Weights of a small transformer language model.
Size: width 832, MLP 3328 GELU.
Architecture: LayerNorm before each block, learned positions, biases, tied embeddings, normalized queries and keys.
Training: a variant of Adam for these matrices, 7117 steps.
MLP neurons of a small language model. Each row is named by its layer, matrix (up: input weights) and neuron, and shows model dimensions 277-532. Each number is 500 + 50 x the weight over its row's rms, rounded and kept within 0 to 999. Numbers have three digits each.
After each neuron's rows is what it responds to, as a language model described it from the Wikipedia text at the highest values.

L13.up2159:509425553460585426437492482482409493575424418468513508418537506507486506513509471441527456520461526512560470410472588539451527435477435594514389475585449587482543490557481423540564458528398608578538463490429495509621521433469497532450503418462459443474543490456455523598403543454486518467440438470483526507587508521577518541482502494501483408598514486543466623387452550528457485616551528502444494496420437507458514490514436544551562494543538488513534528488432486357499502478481499561518464496501475452476537418458496468508492434528557523539526435553575474478430516558426482573551558428436467630452482555485565483472470510482483508411528534426380538486536544523475433428492487528499534567475498569498523438511534625419571480530525465506467530412486464462519598454373564
Responds to: Locative "in" before places

L5.up1040:489498564486494520489486444555511522492466524470470578406502425600536474504530489491542538579490481481498509478451559499603505478490504571519500512519459472466503444604408505545559502503481533393579515474540539489493447539530538510512408456478523456455525582495509482484507521558404523412444567577493481551511537563490463500581497441592455480600462525531500412528513515473543554518543499471444489449444354530495553564510472408488526426488446398551495485478469456472557535500517467494529534510487554535490479531484450438506560588439476444442538535606539576524533389497523532620473404524517515524486482517432424440462573503471372432546558552508532597644465512517638553552460483555512531506432393513516593453504528508443580597492467480525504499504460504502546526514447494
Responds to: Word-initial P/p fragments

L5.up819:511521526489533556479446481560525459499570485472576463548472419532470530419574387487526511537537451479612495456541498457527534497418494556494510461561467523534497508457470546493472478554460621490524497441493598488528601361450529422460422490568461391520447561541519502582473541487355486488520353424474519428523523463486489470486550506503566464532452434517526524558468550493447599564507491438517507446484465494538558431514503368576488476471503460566460485508517471405435531563590437505567473523517544502492494522446556523537514446523471411490518485504510564470429508510504465478498571503590438525491404525489561478547496552489466509487527495545447421555488546554553401453462513480442439523517541555474510493592513466526515487547564450467509510472440526462642513454409590
Responds to: Paragraph-start verbs, year digits

L5.up2295:556477440480506444432449542496449500465521521501474513514453543526594515589505460483472546559449436568498598469458576570610504387499515575460403493578571520496477480466553465580409557471501601513487578522471464430522656499539408520542490428416517609532467480495416421481526454405475497461471442460484558506572504558485503500542517495515493517513442479394486468484520551473512496512544465493561369489523520507536489473530523447513418506504389530458481472500512502556527535516542488442472608498552545471547383567580539580474430528550518515522598461541522524534452501460501524480455465536494506488495485421437526477508605489428495457395531567505467522448531563547535560487469629445472523442516428471426472478513493510485538497461564499624515496520495440508484487467505547
Responds to: Official names and dates

L13.up2625:488348567466554620501502564456483477606478400424519505513522487507475449533522510460592417489463495489545512457524480413453544493635546572534488465563494444417487523400513483529453498456523534436475481486531556534399526491416619542437496545551560581497480463440499508540507489529499529453479418583465451549477557511523529514350522469445417447553479459461539566566430513449459584439486487556488433451467465439507524438542461524474382531513577549499493538525445543528538431435459493628491500461488488526549425520502565540501483471391488418470569473512470591558453510500430442489540466510526515469514539473504582494390556549485360440451459516484496493511533543537496524490491597474412451397526538449476567545490337491520524521528574539535433510497559444508526483522518525
Responds to: Quantifier all, clause links

L3.up1453:494407594420517470484488523463415515493439515562470467490484563511476492552594477446503527555493453539488531470555535440557434538536423514608459427562549426521431502443530383547458621527485483488506469573525433548573561523447464516477537459494482444509346543505513583547517564453508482490485522567493473507459469532473489445491584454520513503534451546523480515443547551455495549516472535564438482480517451502482534560582516606483549521530587494587561593514473522463498495527579513570484536490484604432500405485424515502487498463558461516490482547448598543545572497507466497492482585467487490543558454451433433527493530449478491485496419546472508566479475506443533545585569421482467409436345516549491548452459535568443525539528368568498473583530518464478584516439631553
Responds to: Word-initial subword pieces

L13.up2644:455506502453520451532523454530490395518565567495489462512606490543493475429516459501596451511456495435470534552579507449520524426471471616445438484519464477512517544537521396475467521435566465533534479448537502580533536505513412516580567447482573587485557516412515566540531428505489502528477475507560628551509525486508545520426519446519443447465488541483483473521361515487485506440568448517506411385507507494484490462607510500441583456427539447561484515563535502498490520407444506453457549563506443404382412433469541489478422536460461436544465412463506448440545515491464466528524534399530544497487514524497460526427516503430468531494460499440434458534596481556604406506508541417494529503518425496485530530535449466473483447561483564523473504415557458548520580448493557
Responds to: Before a date's day number

L13.up1854:513540437486420427486493526497523515575510502437438568443490511442499474545516469422428511552432470540544521476488562428436552508591493467550495479493536511586529468447496513468572486447535443513466517439527487531430521506478513505616523518476483560371491556475534534471501457512361539567501532518563458457466544548443421507624540479515472436410632514536484489479507435511523485430483542505565537416507481513474627424479445460505554471596427487557439444488504459512462451472442509507535535491448462519554484535470485568511549545464480500459576540549497450539432441549415525458549512475460495543481390483534562494500462519561487592454587652475539521520464604513552471449409449513438525438501591502522493530583479563463400499425461536484468471555491522489600473449605524
Responds to: Word-initial R/L pieces

L5.up2172:506529490510391484454529521518501484437587472525542503504460451534504485544477476534584569466500428523537489579495590473460533491474485492488610439480565565473562516458459423462458489424451609532461523448505450421439543460561443435521573535510476489471548530525487469569492496571461569575531519561429640441567568505469495489531457498506474458475556529486490538545571597470481483520431424464558529532511509489518558434509469376523488472435509541533421518542448543490563527470536530424553447548553529516475518562430480545498464441528486448465543573511484563469423425456466462475505561460433482457454431395406493479510495462472502422459492525467539463473481593518462556436459428434450388475541517471467528450509321532511441493493479510577560543556506551539431540426506503
Responds to: Identifier label nouns

L13.up1427:514443568517541594409489449568411492498517511545524451472555514460515457574462398483545426420555541474536572460571511384525490433439435442474486442522510449446560502443527470507520459484448689391480508516517584511417528395554523429487518516530406465467652495435499506523488551487509629444519453563419477479502504510481606525495522531590506481465543487491502401476497577502421455481442495580553371501558549486596481395544486452535466532523472501423543504539490519423465477509552487585513512534481498540455523484501479543437501462504557471450528452483509512497419501513472464487521510473533477529488464528393525510538442505486462511414575476492442512521570559638559499460529530461402632492561504486471528485523467456557523446566495506523580551499567489410457526457467579
Responds to: Word-opening pieces, verb chunks

L3.up2069:582421593422500493462451442531481442590448518473440401501508526530520519477569450502444519489378421567478525485452565569477512471498470584463532441570572393456477564461529469526504513506513580630566530560562511479567562503571470561617539420594528497449589536500476460559503488413451467459569399481508488573540462470498482510571535465420593410470463460491447535475546528571483562477587508465491499465546460398633544512539496541518516359548513593559465503482478440490492489553458455556502610523511450553447450572512539496541482462494485502538485538462491527466387482490452707625528548369460491504457426543472515434477439532580528487376557588539525525518569556460489429501560582386460477486473544497513494431522506581381551489564522451523526462502550543447471463394473516
Responds to: Dates before the number

L3.up729:594581528504501461510552531531442469524627477445630529465447438523505491424562494516619472496432475574581518527415501520501555501518453514537454491539512512506508464513450491539466456504502516563514444590425580477496533441537520505498441498563526478451555498375461386496547458547502420452468377554516601494531562425587495542444523476516513462517583318466512466594516450454477501428489497452407531544532478583548518454460509546490470521398454569433509559441446479520494479487548520507527461511488447531476490494434466509511521444517515445506499453522489523450401525461438574464512457529517502528481436460485481525539558509502470409512519498464527534495489425543462533396471475521480398486550476575402575469563491579483481530492470508527477527525543476569463476465392582
Responds to: Section-opening copula and breaks

L5.up721:508404495458465470538535501505546440509460527467545484527556512581484550576478484523544556549491521535475493456519444551473557497621462495467518513516479504529479532511577555501493467457538544461423456477472521530435464516495467473560510489530562528511556543503456421458433452492417514441430592459393543545535523532455478445514472500580537510484511553491510521481514506457539489496491473431482492450464486542539492493509520569483468611408545431526510557450569561471504543537528541443400492488570483482495440661481456487495494441525480512474419471516509474559521493430506575490558435544500477513453475453439449467557601458425464506558451541494607558412506589457450524493481600418501500561491512599487498496444492592401551554512493464433402492473554536517464530470514573
Responds to: Word-start fragments

L3.up1304:567508428489521419484434477498464493479580467455548386503489543542408478499396491507522421506476555539557502473512510535459533463556505510411512481521478452556601490546480493435483551545542475558494493472525479460440502495507375435519460539535522448470536489545559540537464608502490623596486544490402498532597610498467520432504515465542475501471512579476469467555508596478498561395482440538472469545482476510424534382499494476509460424459524539451464587448505484510460495485549646595452473542522544519527513499327531383462549481486451505533545461430526528514526605475467506445534595466562457499515516537506481495460545548509519583503429488509436466523479492526561525486572501518538472492484543480519482496498419444494516466415472566532532417472532550452543545425436624
Responds to: Statistics table structure

L5.up1750:472468513515583516527514500616563441502525468383551572463382439503555506508398530420493527506477501541486437565451535474508478387485539483481558516481448582553513539507504496584382492507478537480546562505416608524428474497521580524510427475475456577459539536518517457468438467566450515429512508462484578463508558496454451512430454548457596470607428387482554555562575486512480576554495447522574429502511488519531535434463529456489419415431539490545491553401479504440572486504477482418560476522581572585449543511578481537539510471495415475509543461534519489465456581490499480490531500480512529497500531535462459387566505528531461443533587498490451465477475516510480473372555503522506536590537555493514489514519377457544482480481448485420468492444494447511531531516492537
Responds to: Start of value/predicate

L5.up358:541494526502542451466574523562549430533529497394427547461435498532577482525436468382524565479493525473547569448304544494478562558472505537482507489489590507422490461519514532576486494462440478493402467422434513491464553508500579509451441570484435500469524584631474514558493477564442484508461587508465489444507499442541526519455462470528444492593526501574527524544512466508497532480610528545561430369511428423546494531499505530471524456533477484530579460435519524553556612487419503438482590495431503565502469544396419546470490518480480466521531551629520488554424392461441513511501478422534495499515457388433523522588481516544430491437560527483569608573500473452475520530488400482513521587472509502491497467546538496446502504448487468505568500611477473509456483427518497
Responds to: Before a specified value

L5.up1126:529521499533513458473484492554475495492441547499529431534465549482640464575566536490523506526534508481511549490504548464672506506521501531529462484463452557528462482509601522457592529517487521430549463482417552472447534532491406571564398401482491375382488575504547553417462570513420546608546452524527482501499462508534460571507512465452499524655484535553503481556491454492555534476417502510513477523490560434442585557566464482511545525500622429589497570432452503519570477580430479452487562493570564522488523480552417496484610510570504539480542440534497526502523510470602479458559617519490520487487474566439435447551457475549487526548458485422542451453463571512509542503507470493488455479425506584532550514443447511493495523515438554516463465539559435549403503448565502
Responds to: Mid-name vowel fragments

L5.up1978:559401406544430481462529454598455431552533474535465497471438392514473482515519585460530456464552534467524551481470608546529472596528515488537534508489566589454462516441551498445499508520573520553459457425537593507524593404486460515429459421476444477426514558513518492470512537545411579473464536572468585523530544522555551490425546453555433428517546539499510554537580610529459488523576536448476448491539514635571544528526549570502502516509461479482556523568532498462557497550491498473476489508534487491511474572455514562537479449498492485560513482458491538451522599460413549507512485459492469499546478473492536584556516518531513565354565521444524454476480597544512515615468512472439487528398519501427476459558459522566459518495465556456473435490420565485500525507461445
Responds to: Wikipedia table cells

L3.up3239:531443498472484428467489479507556462604536521479516546479442561624410498497508406457524541517483521553500572454461532567548621464469508481575431444500466452491570470500556497536552535483447555441426494380530515452496511502556445478520480444470512471522488487449507575469469563505471507501388620541527446532488467474471514452498469503534565483462541368448493596487427521440519488491511466558572522498551494453505525523547442468540519565455513492520587490472509591507522388484472549429511655501649592478389525587541528481454450461507457482553526505451426575481504505478498398485516549531517459488352504456549589456495443563504473538492425518526449492495417517469488479540455458461494541568459563435418555481461454492413576500447550510464435478549469457495480533476421492
Responds to: Arabic/Muslim name tokens

L13.up1901:578440494500543437464562482500430475525580466502530512540569437531489459422444480554523356572498494478492581521530514489581513372527512496503473453520474437379588425439538490405512494430525537553501489533473595466462620440487466466491445422532485530487516496528467543541468560487407431519447523502505460518558576504504545542499478551543563545452637400441517555485474505458494528491526462453421538551544505580443603504533516477542543514517444521455534583492484527501459529457518523584458445497420513445463523459431537408513524462508513448501558472522611400465388491370439600554548494430534463496481496505444563469523484483471446578468465486385528604488445497552529406485427523484456477450514541477465518487444456471461440550487476473507471546460546497499475550440457553
Responds to: Table cell endings

L13.up17:473493549383466469454545496561490460545486492485463596447575379535505470419467507481496581539505540405524476466468567603510521461505449518546595547464516592517469435521544413612562450475466495506515554435528534423561551571496487387475498386466436425514525491472406435577535561518486520541586530531381538576471549509488541524533530480518513476477500484475489550484562480495547584553579515529487478435460469446503590440562433469504474418438480463542471508508415478446534495537511547399497503549532474492483529453460487535559457522514444435510509580536485506421517498509584469481481489471434567511542497532370504472528479545451477550504572452494469566644525530529555515504449485476506438549456454533565506460444540517519491537514519345486487519578345509549509423530455456
Responds to: Word-initial pieces and numbers

L3.up1356:456501643497587578519489416590498524463527551499530534449463482543556461439466456477654483442506537496528526568472600530463609428440517567469392525521546537426544512437477445519476480498546531419545525449458467487607523465469521489523373449532539438516469507508452512543468555489468546549484535518492478556526548586495498542498504471497500472541474505528513506464474489517542551452539494530570466502453527476507550450493424475489551347488504457593458462507316444471535464498541514479497575567487458623514510531521406503476463540471486525493469450581493544453461506433538598465544405473588509478486446569444440416502539500580478476512548559497582508610510483484548530538448520466479489502540398550496548483465479481507500595499554499518519424509477526476428488504489505
Responds to: Preposition after noun phrase

L13.up2459:461456469483526528494519548499536573500504503460515438500537621534535482473417532554587545510420489429476515465446612496493538508430518476421501525537516542477504502529500560547543517501527577383473479471487471477478591450500497500489525506495518465518508535415454516482609495446460465519494470492490483502525493570499503475511499544475526504488480500421528477458504482445440459468456465549601452498557592471561689525468460554446451521565520511607533459496511541528439448458495545560445452550549474484451501455496447487505538546497498408432470560491490435507511570419563431570625477382521458483536536611544570433447483592490496614465506440455466474429561563641485487508471603535415543428500482388447418485465458567525507577428517594514602474480566464524523518477477555
Responds to: Mid-word non-Latin script pieces

L5.up506:504444517482537424438469472459564450518579564462528390406481442505453443500496455493458509537484569456559520459520523477500519456552524551543475514523482423458511492483509487592485489529564466557446475431504496441446578460534423538483495545546482609505457496488547545485423548464521464519568518473413516478538485560545558500447485478503409533544529513511597580558498536499456407498412494490416464461510440525489510506524467501442521479436460412605490607510500519538518482514406525431467512509459558636466607504469421445448540481459550510494570597474437444597499521492427488503532429544495523498534492516496510517451544464436383524557455587523467498517375497485600547517545518556473507568388423458557539491441425425532503512533427552553461485404471484423455516498551569
Responds to: All and word-starts

L3.up1297:503546526531568521492599473548511582548441490483572434518456490492488401442449507520477541490532463463548510411460484539518479393536432586374557511447479451444612517538565562531575565485452537489364535499406500538425492543499527348539559510509452501477573453557496566522488462523444497511489520518463461521500482436457526526452400452434508468538507552529466451538474494554478499479514586552539570451558370498526517500512476512489529370476502498428580432524368551422481494483531524625462580510490411562476487456488504504488616499506403417571534493518542507510534431523547561467566559414535428482450510499478491478518448522553445521444480497497490522595527469495465464520487508508537559524586513498485470456504525501602546506423516512545614509546551405475539490441493503
Responds to: Closing quotes and "look"

L13.up1994:499396527453442528509597483473400553561564575530585543467646446517552455482408479485541509512335568485656504528547532449565600602435498470458519447550561575455499500459536525495465515483503508557495536469479459487515527521528467420436468494516442523536492489493435580514429531457509515487534486525407423567566546456503492493509504502549506521470569438423459519532495501478426564512534489484548430512541488502445531500464482499474425506455427391550601579511527566516503579534552544471497480532519544513482541500472506528555525533481491581464531526487569580528544495540548575450452487470536366456487548583496467487466563477479435579374446444489514541454575544472495469514559432561507506609470485479510507498515516591454593555452558457528469529441445575545539525447471486
Responds to: Nationality and polity modifiers

L13.up1728:487519480497485491482523442521487396586484508429453533551495495526585425520546398599448503503506498558511614552467508417539513448539522579424490493470556493513527484522478521525518418521468574496520520439425475604503464512569503541507477371414555473565449565502510509527503484472480483440529483499430489562540498544468486546394525413538481469553583412512443583555444517445504511512459496529513467415495437391471482345517480433597453531517509465480530492461473483475470488576445507513551503551574562669421483524437456459551481437493497506439504492418576476609520491467572472501539559473509534531504462504461507416519486570451401501500556463474494498461452439474522483428477520512535472558547499523463526455431554603507540588505439452521445450425605539581413514472449483
Responds to: Word-start stems before suffixes

L3.up2421:634424520489588458489549428557390547516502577486453532584542463487516428514523504446566445571475594481479576483404499533449463602456505456496410510541582527465420499448598438377512505486557523494494400540481577470459495507496474453508454391521581548494401574494377433450522471484434564474491510626460528532516546539585533485410455460525460453576540469502450543526515583544502441489585518500545483510526493585449506524595465491446510546460476478485500500538566576606548460493478581543444441483490436465521506556527574496495524467502473593434425511542486466420468582436444598536497453500494432514575522582474491574553504519502436503413498542420539490512536520521430558502522635477474454516401481495363496490443530541544469501470557559511491550584480512562439541484576522
Responds to: Table row numbers

L5.up2328:542496522474496520519572466524475538476539506375555418522370512576497455572576534437472493502532511554555488503478453448526428485470388471524442436474604520522483474447508445423496483487409529463500416498527505494516525523484451439484445512546530509542495551436505481465464494516545488503484521563505471574513508350627515479474440475450533412463542418581432461531421508445502466414542534492564512405524463538487509483492515543504506504511458424470549502581508420478482435489511507571444559580488463490416550415536499500503558454495445588426514506547580516477536541544493511478441434543455496588447504469430506552523497427451466459432416533546569498527446479473528498506414489481471493426422572462415454470561522505476512496536512410547477569530493525530488497540546499
Responds to: U.S. entity prefixes

L3.up2455:559478505456466453421572518516480594466557481527432532473525560500413488546539455483493494471539588480537515524495488497458528502507495483484523439558496556567453545456490610481419528521532488487369416444491527495461539468456546497482492589448474609518453490516412529433462508527463459461469516423477482471474480488514563474518529469486522557463588481510560549533452506450500453520487515523561559465470449540400495450416579543578513534522528471412456572414495475525505493589470575551460441505428561549512510539460352506538505385493564536399499476457573457522460506526448583548497411522545495491490429448508493539463573450583534495543484524498578442413462462522535504480530600419521524643504510539467529536454489535539470565492543466461513454491479568491515530475472511
Responds to: Entry-initial first names

L5.up2671:510444584510563493519536538551566485541516511482395471466507512550551425553472413459551577459487608392583505559547509496499437412443465443485515445544534524470515498522550519487479459400540459482425483436434510480428502495611588584472480525442488607478423541511494512439479480535418506560530512460470502483487410601448534550553510544524518498469558549478475598474504456486541512468567466470517500535433442542428540504509499446521527619475477435464496518411440481537530583499348471503555514554486562545552546609548428483500531437464518528473549508486480501568487505547430566505539465558633508493433517541528481507493513476509447537521477546490567493447459467486531517550597494524441568559485468459411479492493525528534451491508591563464551516450482517522462472482483487
Responds to: Start of proper names

L13.up171:517484579441619454514498394489472506497468532510422562491465479526520430527585542443631510504472579444457439545453510473499546444518513599459512483535521513428491413476573513581468540542418465481432593532507474515472544510436497458529448491485553531541499485463493570522437578463422562546455468477502455477505479553437538544450474389525551487480430457501462486524466413458563430504472522481409502521525511467548575534597498445533426522582525453450497447484482426600525444514510605542495537471466535502411462554444622424564474643519508492420518486547446459476527485457515513561622482512505510460472468473541397426510534547425446545488580493434525456487484600454524444504540453512440533496497518528488517521399502456468485484550554540490562485562578495516476498525495443
Responds to: Surname pieces after first names

L5.up1535:482483498494545370545629344460516529495456538503557491545464469469563444516533561524582545515538567427515600550428493557482578441486451475461488458667490507500531506466636487519569526488490511416504548539423476478513446493500451498551484501516423525451568583514527460518548531411526542584606463561482454489515492464438535466500475443403485491461353490502537505537517456446528462470502480529509616557566467511508539538417498414486556484454511443496554505602489451505623495517574554492561446554506532465529526472562499514454542471534487510482540534440462539471448512472527488442477505503485502516454475463389346502464529526441429475479459470446529493527539539529523474511521535502497553465542508428494470345528566403523473478503569547519521562485490402530490467434515504
Responds to: Media and music-industry words

L13.up3097:465482567478520550512461490483518504507473513463605540518469456462584408490474484466533489556427513529570557547455490489443576601538531504518482507510479577475585504479514450446519538482496486425497531441522592475472457460417545477405548554442408507501497509545481494435499431608464480503580492543501550485566566505514480402456463480511537530419486503528574552502475520524492513478408608446467481391533523468499510575564559501492553504478437475524467511537513505605483454519412533512541408557473514498514447544583505479489562480475533386540539449478464521472476496544568557505503429497584471485472503604398485382596435531507458462386558529435511543569483588461490519462510558475460521539527421445451551542411417474489437458505463481500443473498475513505426483447487539
Responds to: Passive auxiliaries; capital initials

L3.up110:509478486456513515460496463439428506453561517406606469419388455480543496486522459485414477494531437516538441514465520561474568515562548476474492509449457462620512473415536507491436538404580527459435506525442566456473554502454447505582424519511486516376467532515475563464489517475498491492543501548553438464503555504495500409494417532404490529499432545536449536532515494392454501585448485459517541482512590557417546519535500594534443523477528548511537622550570483469548504514498504551415450491519472438438433501553502545433499502544482525476496524418477580442420577554371520455486437473534493508518538546480428490491584584443523564498480481507544400525561497512506467469544483489568538496514459466488521427543463442591512484536477508539549453518544389424585476522562479
Responds to: Wikipedia table header cells